config.yaml
d_model: 384
n_kv_head: 3
d_mlp: 1536
steps: 6865
MLP neurons of a small language model. Each row is named by its layer, matrix (down: output weights) and neuron, and shows model dimensions 0-255. Each number is 500 + 50 x the weight over its row's rms, rounded and kept within 0 to 999. Numbers have three digits each.
After each neuron's rows, "fires before" lists the tokens most often just after its 100 highest values on Wikipedia text that the model never trained on.

L7.down1227:473569503500506587415493537548472500437442580582557501564564563463539464518490500576394467533452457532444461531499513466447492550391402573651482492433497476615552483444511502486549544553488488499463508503571513409539544447440497455565494602466504459572427563540535526533557540466501461388408530464519503398513437503592430469449452535549554557522477479486475510568485580529484583459570422385475506457493469487486516475480536532490415564531482453522456514509629522587464482503505494541509497557527489402550499481483504603524480548519431617487468523508524472647432466468553446487487513476460542458517503527564493556463492515614476439525460554571454454511487566479422457505520533515495473479450466536533509451444424500537526450483478518466461517520522518545468518432514546
fires before: " |", ";", ".", "s", ":"

L7.down731:451542456443480476373490542471451575509523504535602574491450533600526431524478474528359528558433469536592476472492571522409488541539474501584406500513539529511471533446535588443452528516498500529494564572517499502413471492501426542476528415496561516634528497407470468512542653496481553522407504480436453510568481521470595454515570483455619476508625468454436470474499565548555519556518493531578459497522452476553519499494477500420480537421535499456434557472566640513517494396520481513525486480567542441548524514497585448550530523549545548459473481538525592489478419486420493486528481446515505570604441469459493442486483557380489511599522459477489566520541540541570478551610521413400473514503485431532451489482512566495499476532558505527573446524454443481466517506512569
fires before: " ", " 2", " 1", "\n", " 3", " 4"

L3.down132:509471421473421431510481504463514457421479491482474529504511579593533499548464496408513508558533436495566415432501549542508567573554379520481537456430515523457508434496451519517523479498492483444551547584568525517439460513506544511527550477613528511427493468555498449455519552481544503437468504466425437442500448511509477477478471582591523621542510501495517491485521572506450527414458423506622469464490559530642513407485426488459567477544407413530505526464548550463469560503596522476579467534457523468499558477566450503527527499495450506478584458435599510437476520520388566504550598383513551538464497513503541516538562527487622576462471533494562451530400544568455490606369488490397452415514417537477536576450538502527453528465451540463492541484488535495472479492493510
fires before: " ", " A", "\n", " Go", " G", " D"

L3.down1175:501431458491554486594485462447472559476512535424556491499610549496505443511495516526544452575567514525531439566548565480394525511592448502556527586467470526458538544480587463427548545497471472543506596518536565448518398549500453561507600486498435528545409484435567479476473496471571556459451437483424484524587556506591421500483531491540425578573426538481451504494471536465436520408455418486521538461506470431556509439576539446536473405448547494535510496506515554498453518500440625453480428537424526411465620585430508491549518537526594481496512420515503532481562423489526476411465480516543566461551659571452501474500528546467532553531552486455488479485550429569368499624554462474497477431413480488484579537464487514493492489441405510409533448396419497541493451434454551
fires before: " |", ",", ".", "^{2}"

L7.down1162:483501542488493460490458582493564509535428495440555548505605537560489571548487470413508529461493458565542570498567534476552480464435515496419492474598469554561566519483401489511407503423560473420549399526560468456519445535492419466551456481529566515500529507517450520477459374474522535444465394565525490484446447543496497573597511500540503494441527567561495390531537462583464538436511495618485498598523504471518497489602472481535553512412502578562496500558555477543554468459554539527499636491371497505516503521531596569535516525542542572495523466604502474478565644482513471445503511517484544502595520491470492499491539488596423452481516474438490506500492508549562505450540547522372495495398477432433456439484559436464441497494487478451469639527489473525490543488467538
fires before: "ed", "ing", "ated", "ation", "ance"

L5.down274:411503558421581389416538480453555499489416525534537460534567512431481473479459487499484498441580321489552550510460547464470442451512443492518448501548572489454571538522448452504470516578580553575501559527514503476442431590573472478459565550501535422551465511455522584489455448458507486565537489517454460461593585555456535572513474590529481457468490466450464469589537490516499451593461495542588557513442456486434517530550524419511484540504614604567473475537430416545467435516466547565429437493465468496465471523522483509473485552449503516531488474474544523493497524493613429518533460467407415479489507556518478567488532553524554493438429459528505536497427539526496480548574556516476407571473532488616510468537552437569488475615434477567454513492522496506483549502488521
fires before: " |", ",", ".", " ", ";"

L7.down921:536505446517608523500467558459489514551513511527587468477440454541396446520488567498409576541419441459476494448463542508479488456505403573527552561585485488429467413469527480475557482497529444544485542360465530465547423529445514434493463519505571538461482578545491459497486486483580464496574496459374467501441490504542466520536498413541591507520512527610602540541527457481534457574533439425591556479499512459562533542555547462472492509439488403516465529456499467389452556414552578559538541521563442512383532475563537506542440503417441515513485540568517444516493461452530491437515478436420488552493493499553468556483471565525529528593405525485505523532484488469586563495457491563511510494524475460457534522468529511511465559444476451504415553510532529500504488497531532
fires before: "-", "\n"

L7.down198:429575574516496537484539556463458461576533509450482435446523470511543469439582504522425368543409424523392510522540488459535575503450484500496552546531461530554466500538421458478506520503583445528483466596512472414541500479539472539454378524546466502544385581550585526510497535550630590562458507449433460495536542536558508518429491575499509543427478522495508446538537431484577473514555491515518534477426522496544549551563660579539535598552476481540307518496527500555435500486521386465579502476420517518468485422491534459467572534540517538488435511512570514555422536487507485473520411541463482444550413524563470457491405466496583573523496511556522523483587439452518598441399412524589457510549477507523453478440427559495549513502609552553539482525488595460499469620588466
fires before: "\n", "-", "|"

L5.down1236:461494505528488471501461424568575451555568575414456552562474428460540520460421504460497447455524510507405501464487516498568445554530598521471469536482482499566492564564522556453437441495438506452558558491498508640489518476533439473452507506512573502445490457504428488450506557504463450445507489464574534537476507531418594628540466450527510512486607512438414474538517503462521499580513554469568457531463515436541417466511559480496557494549435455542437503412558564532553481444539553471508495490413483406554532493552532511581506565542433500457520557438458486538471597552432615464409616530577457527530461591459488521542494498545482486601471483445511548560462504447510519451515549572483409488580520572485538515459542554555543474433478521477508529539477421410415611607489497
fires before: "s", "\n", "ed", ",", "il"

L7.down1081:620554478467456519542399602509509432421505523517567451489518586521545446475514527485543553446513453509495601475434536471451582522455448462560495586533467550525463475447455520526543476591585499537550537480477514473466527560500470475532424462535454542403517518407554548448470545491562546506443523462496570529501543575501555469478432559512585499549573496481454528468532558573496508506539514512504487475443532469546540517521530533499536486435417511564476521533523526382538534487472604550564454481471524389427438586514536381543505471491425453502530581528487421370492492560559447586417447472534437499513578529508531448574457530473413469578449508466518450520486504435583544512406441573496479473619448510539530467464359607533468406545575473585530459548447509489581424523493511
fires before: "\n", " The", " He", " It", " In"

L3.down584:504487463514492630503549530570445469585531517504442420533505489490493565517462477471527413494508483415494532611467552474502521468518501521467609569492534486527518496499459459599477538546489537487536570517455507524519466524490404464424558563559555562479480477484506472567484487516552487474520555433514612585506557526455456479544454505442448493500353389558515533513531516482477452521451598554529545459527503494525471462491479451551370479586536585453484545521488417478439499526473457350570502480516494575452431462448581509481525474493532459492486525387491601490545524498569447519515494465550481476444466574501537387524498569586519450501455459434511538543497514519477536518480512498561460387510399594491409554519599517547474379519512560451431483505501367514544518554490565
fires before: "en", "ive", "ed", "im", "o"

L5.down1113:543486530420542470564574433455529538555509568466477527550570562536436527486511466414480548497398532418456531481547451446491423486484517495550496491427447480404460529421391612530626485448480386484478477531549535450402452484523518486576463513494514538441495503486687542552488460389525489433518416510478490502369473529514514461566442432432563644508574460533533495462521531510594510443484489576518423569504484497473468491507530517503496516400431576419514508452607509505500469520442450503474518492522469392455509477562532470569511541524547524444467488451543415461506508481539467520518562556395520489496464481466469485438607550514596497497475563522463559541382543542480453449463528460431572548538479459541521508549512484505458560496540511506466482513453493510516514527579515
fires before: " in", " the", " by", " to", " "

L5.down1085:540525538479461474584456401518588548501543571455449496418438529546537490553471530398493428470566496488501527488527492561501501550516444513479492526537423548587566400471491477504474468438479442486516568468438478461529521573410513501570494468591484599471554481545490600496439497445551385473415459474506521507540457443451541578541572378582534476424597457587419564427535465549476532501511426643552490420558535491567448520488434586533490582447459443533494474455536425464563512573551530388513448584520574435426530517463565482549574509564486488483469433528557499504534541452544496502466457525515492599513470507516543451519481458534553510469506533464608541523553450491439463519493511546463411483505531454488545519613427481398479514444487498515549468501422452468427575424434426
fires before: "ed", " the", "ing"

L5.down1047:555384480477500527520592514496473627557496530521497498551497464514537482484589522399488504545515507476473509599579435470487529572463431456422561490465426448506451535537523553457519528469505498552476431503518541451444425485512468512564541521384504589478424466546474567517497508490541443494424476548469540570406602508485435509483435505442465402458502548414429506497542559482430460395504560478502452493554591440511571458576580563499549511464438561501452439503549463447509471562543456551615563522464494502485571559598570582475566495479463494406524438544554368539504473501509541446487468531501449530487460536484543445483481521545440396506527439462528436481467424467483619598373443598456413583496456538550412482462551515481482433554554527583488493403461395514515574459568422
fires before: ",", ".", " of", " for", "en", " and"

L5.down347:522568521485519537574518532503445565508423637555497463437493535424527526554397449508470482455518501557425533530598597510427547478487457617500527434529480550500537517523494539521587523452535419524461510491508496469541505494482434543497363501489552469582539516542516585580495494480604398438507432456585519538555494424515541590427572461519578474407526543504498477447462456588504537452568532545559521559549569544468486507482523538577472444401505393485372470474437482443444572514512402568503488427426615576512561380476423527506476546456417454552497453524531571587586523535469497525435482524520531454537556490451546530478467542449559566486431507469467490520496621460475424421486506539503438538560537447495425492518449495443518559577530571456506425478459619506630540531461579
fires before: "=", "==", "===", "|", "M", "Career"

L7.down385:496419535391518509456556401489519460406482534448539443479520522515462480509466463444487554463515502432542494442473501569420520384496473518512533483483480493553486497493516502537503531488518472595508535536487571623499470586512492405541541618474587535445517444499506534436388495423451459453439490463524517415547545582565526523518504481532516525493546505567530527533547492494515527446548420534475565494481490490477559476548571467431513539517527495481480488510477526489496539600560571466596423512510487445482514464551440461482535488540410593563568449541506570548532468508632386478576427562505479496546515513470509589479547494594521563520558415495544527520515587536526557514612482431481406452537462446445486373485476500487465408414445571516519491550480495512586562502475477
fires before: ",", ".", " in", " |", " and", "\n"

L5.down701:467457439578508437620570460484489552542546501483580526588529413471461500409516426470463557620614433510465545536455451537531533502526502486497525470416441576540529600511497528555490434485520581541528466452425495498513501522521526428547507471526449419541538567397479561443431529444514385461478530555555494460483523586533469466505487452478460471448537489559429483434520548511511464501447561566431406418519564490550427442559466468599514503452585583479537450507485422502530495475571520459517501621497567527485414556446578501475457483540593560566566482515491429464508505554411445548522529410473473512509503576531447496480485533520499484525553473517438465497442575464484473535452481558500542532530622453484536494599586598602559404507422494417501496440422501488506586484481456
fires before: "s", "u", "le", " (", "ing", "k"

L5.down868:587574447595589505469405549532480585420462538521490480506567555516534479455547534505571487545490532533476551511532534496449509428492495526478539539441487466470473522464488462400436534419517505497461457424542544534474448477517414401547498507475467544525487501559472568510443322494456573512504448537460515410495467480513514502548530487521450508443510465504522548510491581446532489509543517532535452553585494529535477548523594487593616629493518549539530515560531463422475505606544557486418541509578451453493481497569488436462577571485551500439460552550572482552419485633488489494513448553428482563413489476487623520502487578409468481544424514411507546549510547521426535451473459481600470479527471486435554465538559471489463511486436534534465482591477448450489512439468458
fires before: " in", " on", " as", " to", " for", "ed"

L7.down1259:520510491498511462473446543498543450479452583493451534498371545528543416505500492526461509487475475515551499579519479376451552504532435443547554513379487563633446456509428520399585510560596564497539535539525522429499459498493546481454489508481565497455568506518495433557499480495544514525497476428463394480539505495442463537527555498445566506611482482481459535478547482456399511498546512485426522456547539468456524530548596505505562528365490545513523472492495500493528439507514484492560532430665487441532468525529485631631473446426457547500380530461535501586517401544538430582460546473516495524586439471488458575571494514553556501531467517449415477510522656572480500465484532456566501499449378421551440490473525428535465456509504468483513597557479431574515532492470481
fires before: "\n", " "

L4.down1529:523473515573426483502505493450534420420550469480468462455482499484517461485472543488515562435509485502553538558511488451510402526524440460469557567449503426506504504550560465423513522489441594507483463553481473463500532443467480534488461526517533568645566532539511442469523582612445508576508590498512478446529566505547506510434489502455519454480483526456429596486421580491446527561538471476576557500481526540557476457472547475486522510595537568547628504515401510523480464571571588535505556464571481533529579512531517483432598490448345534468441352527490512614454475406604541468530507536535480436491526512534527584497527378476508440488498403551530576570511487479448454576493455462512439535550439575581524500418544486520462464398546436452547497470570581438489444515575511
fires before: "s", ".", "y"

L7.down740:436445478501491482604543465473533472521474550517445462486491555515466504516496404469528479513546544555534628473484576485468487509507523475537407464468443545428399494527459470480499583496438528417448471548495513464467519577559456512582597490539442549468486471496511485479482530573492434416552488505486539535553503576524467570531486489548525410439541578532493475533535543529474570448520499529544573490525622374463484444509455490536458503496448459479512539498507513480504478484538474560561491473380481562490513447635596476537553553493521490403535469495569496521573475564546481479479491478489474508650577495581448566529556499505328535471542460522535551475517498450573431442518450544467465453513467556467430466553505444533535464432560456482484543492508595410493518474457499
fires before: "ed", "s", "ing", "ment"

L5.down33:577517460386484445443529540500408501518533504413527507481503471463487418513572493567626524488479540511522498489616451491551486539484458514463590435532380591479551493556478553515611478506446531497502497489567398403477444466550485565569508484517551447512502511473545373478501467508458380514508481533514610591441519516507568518450528494467526555493528537528529492525519592536485502501463506562533441422442446464534480464499605543488448468416522476383470501590616442569570574510515503541542497587506489411413452572508570520543426448497430566448525465505485568463485555470384504423511437511554471569466546501510482522471503476566513491547502483520478528418478484495424553573435543514600467511555461600549562504512478509507457497407591573601537569548589530487590540456444520
fires before: ",", ".", " (", " |"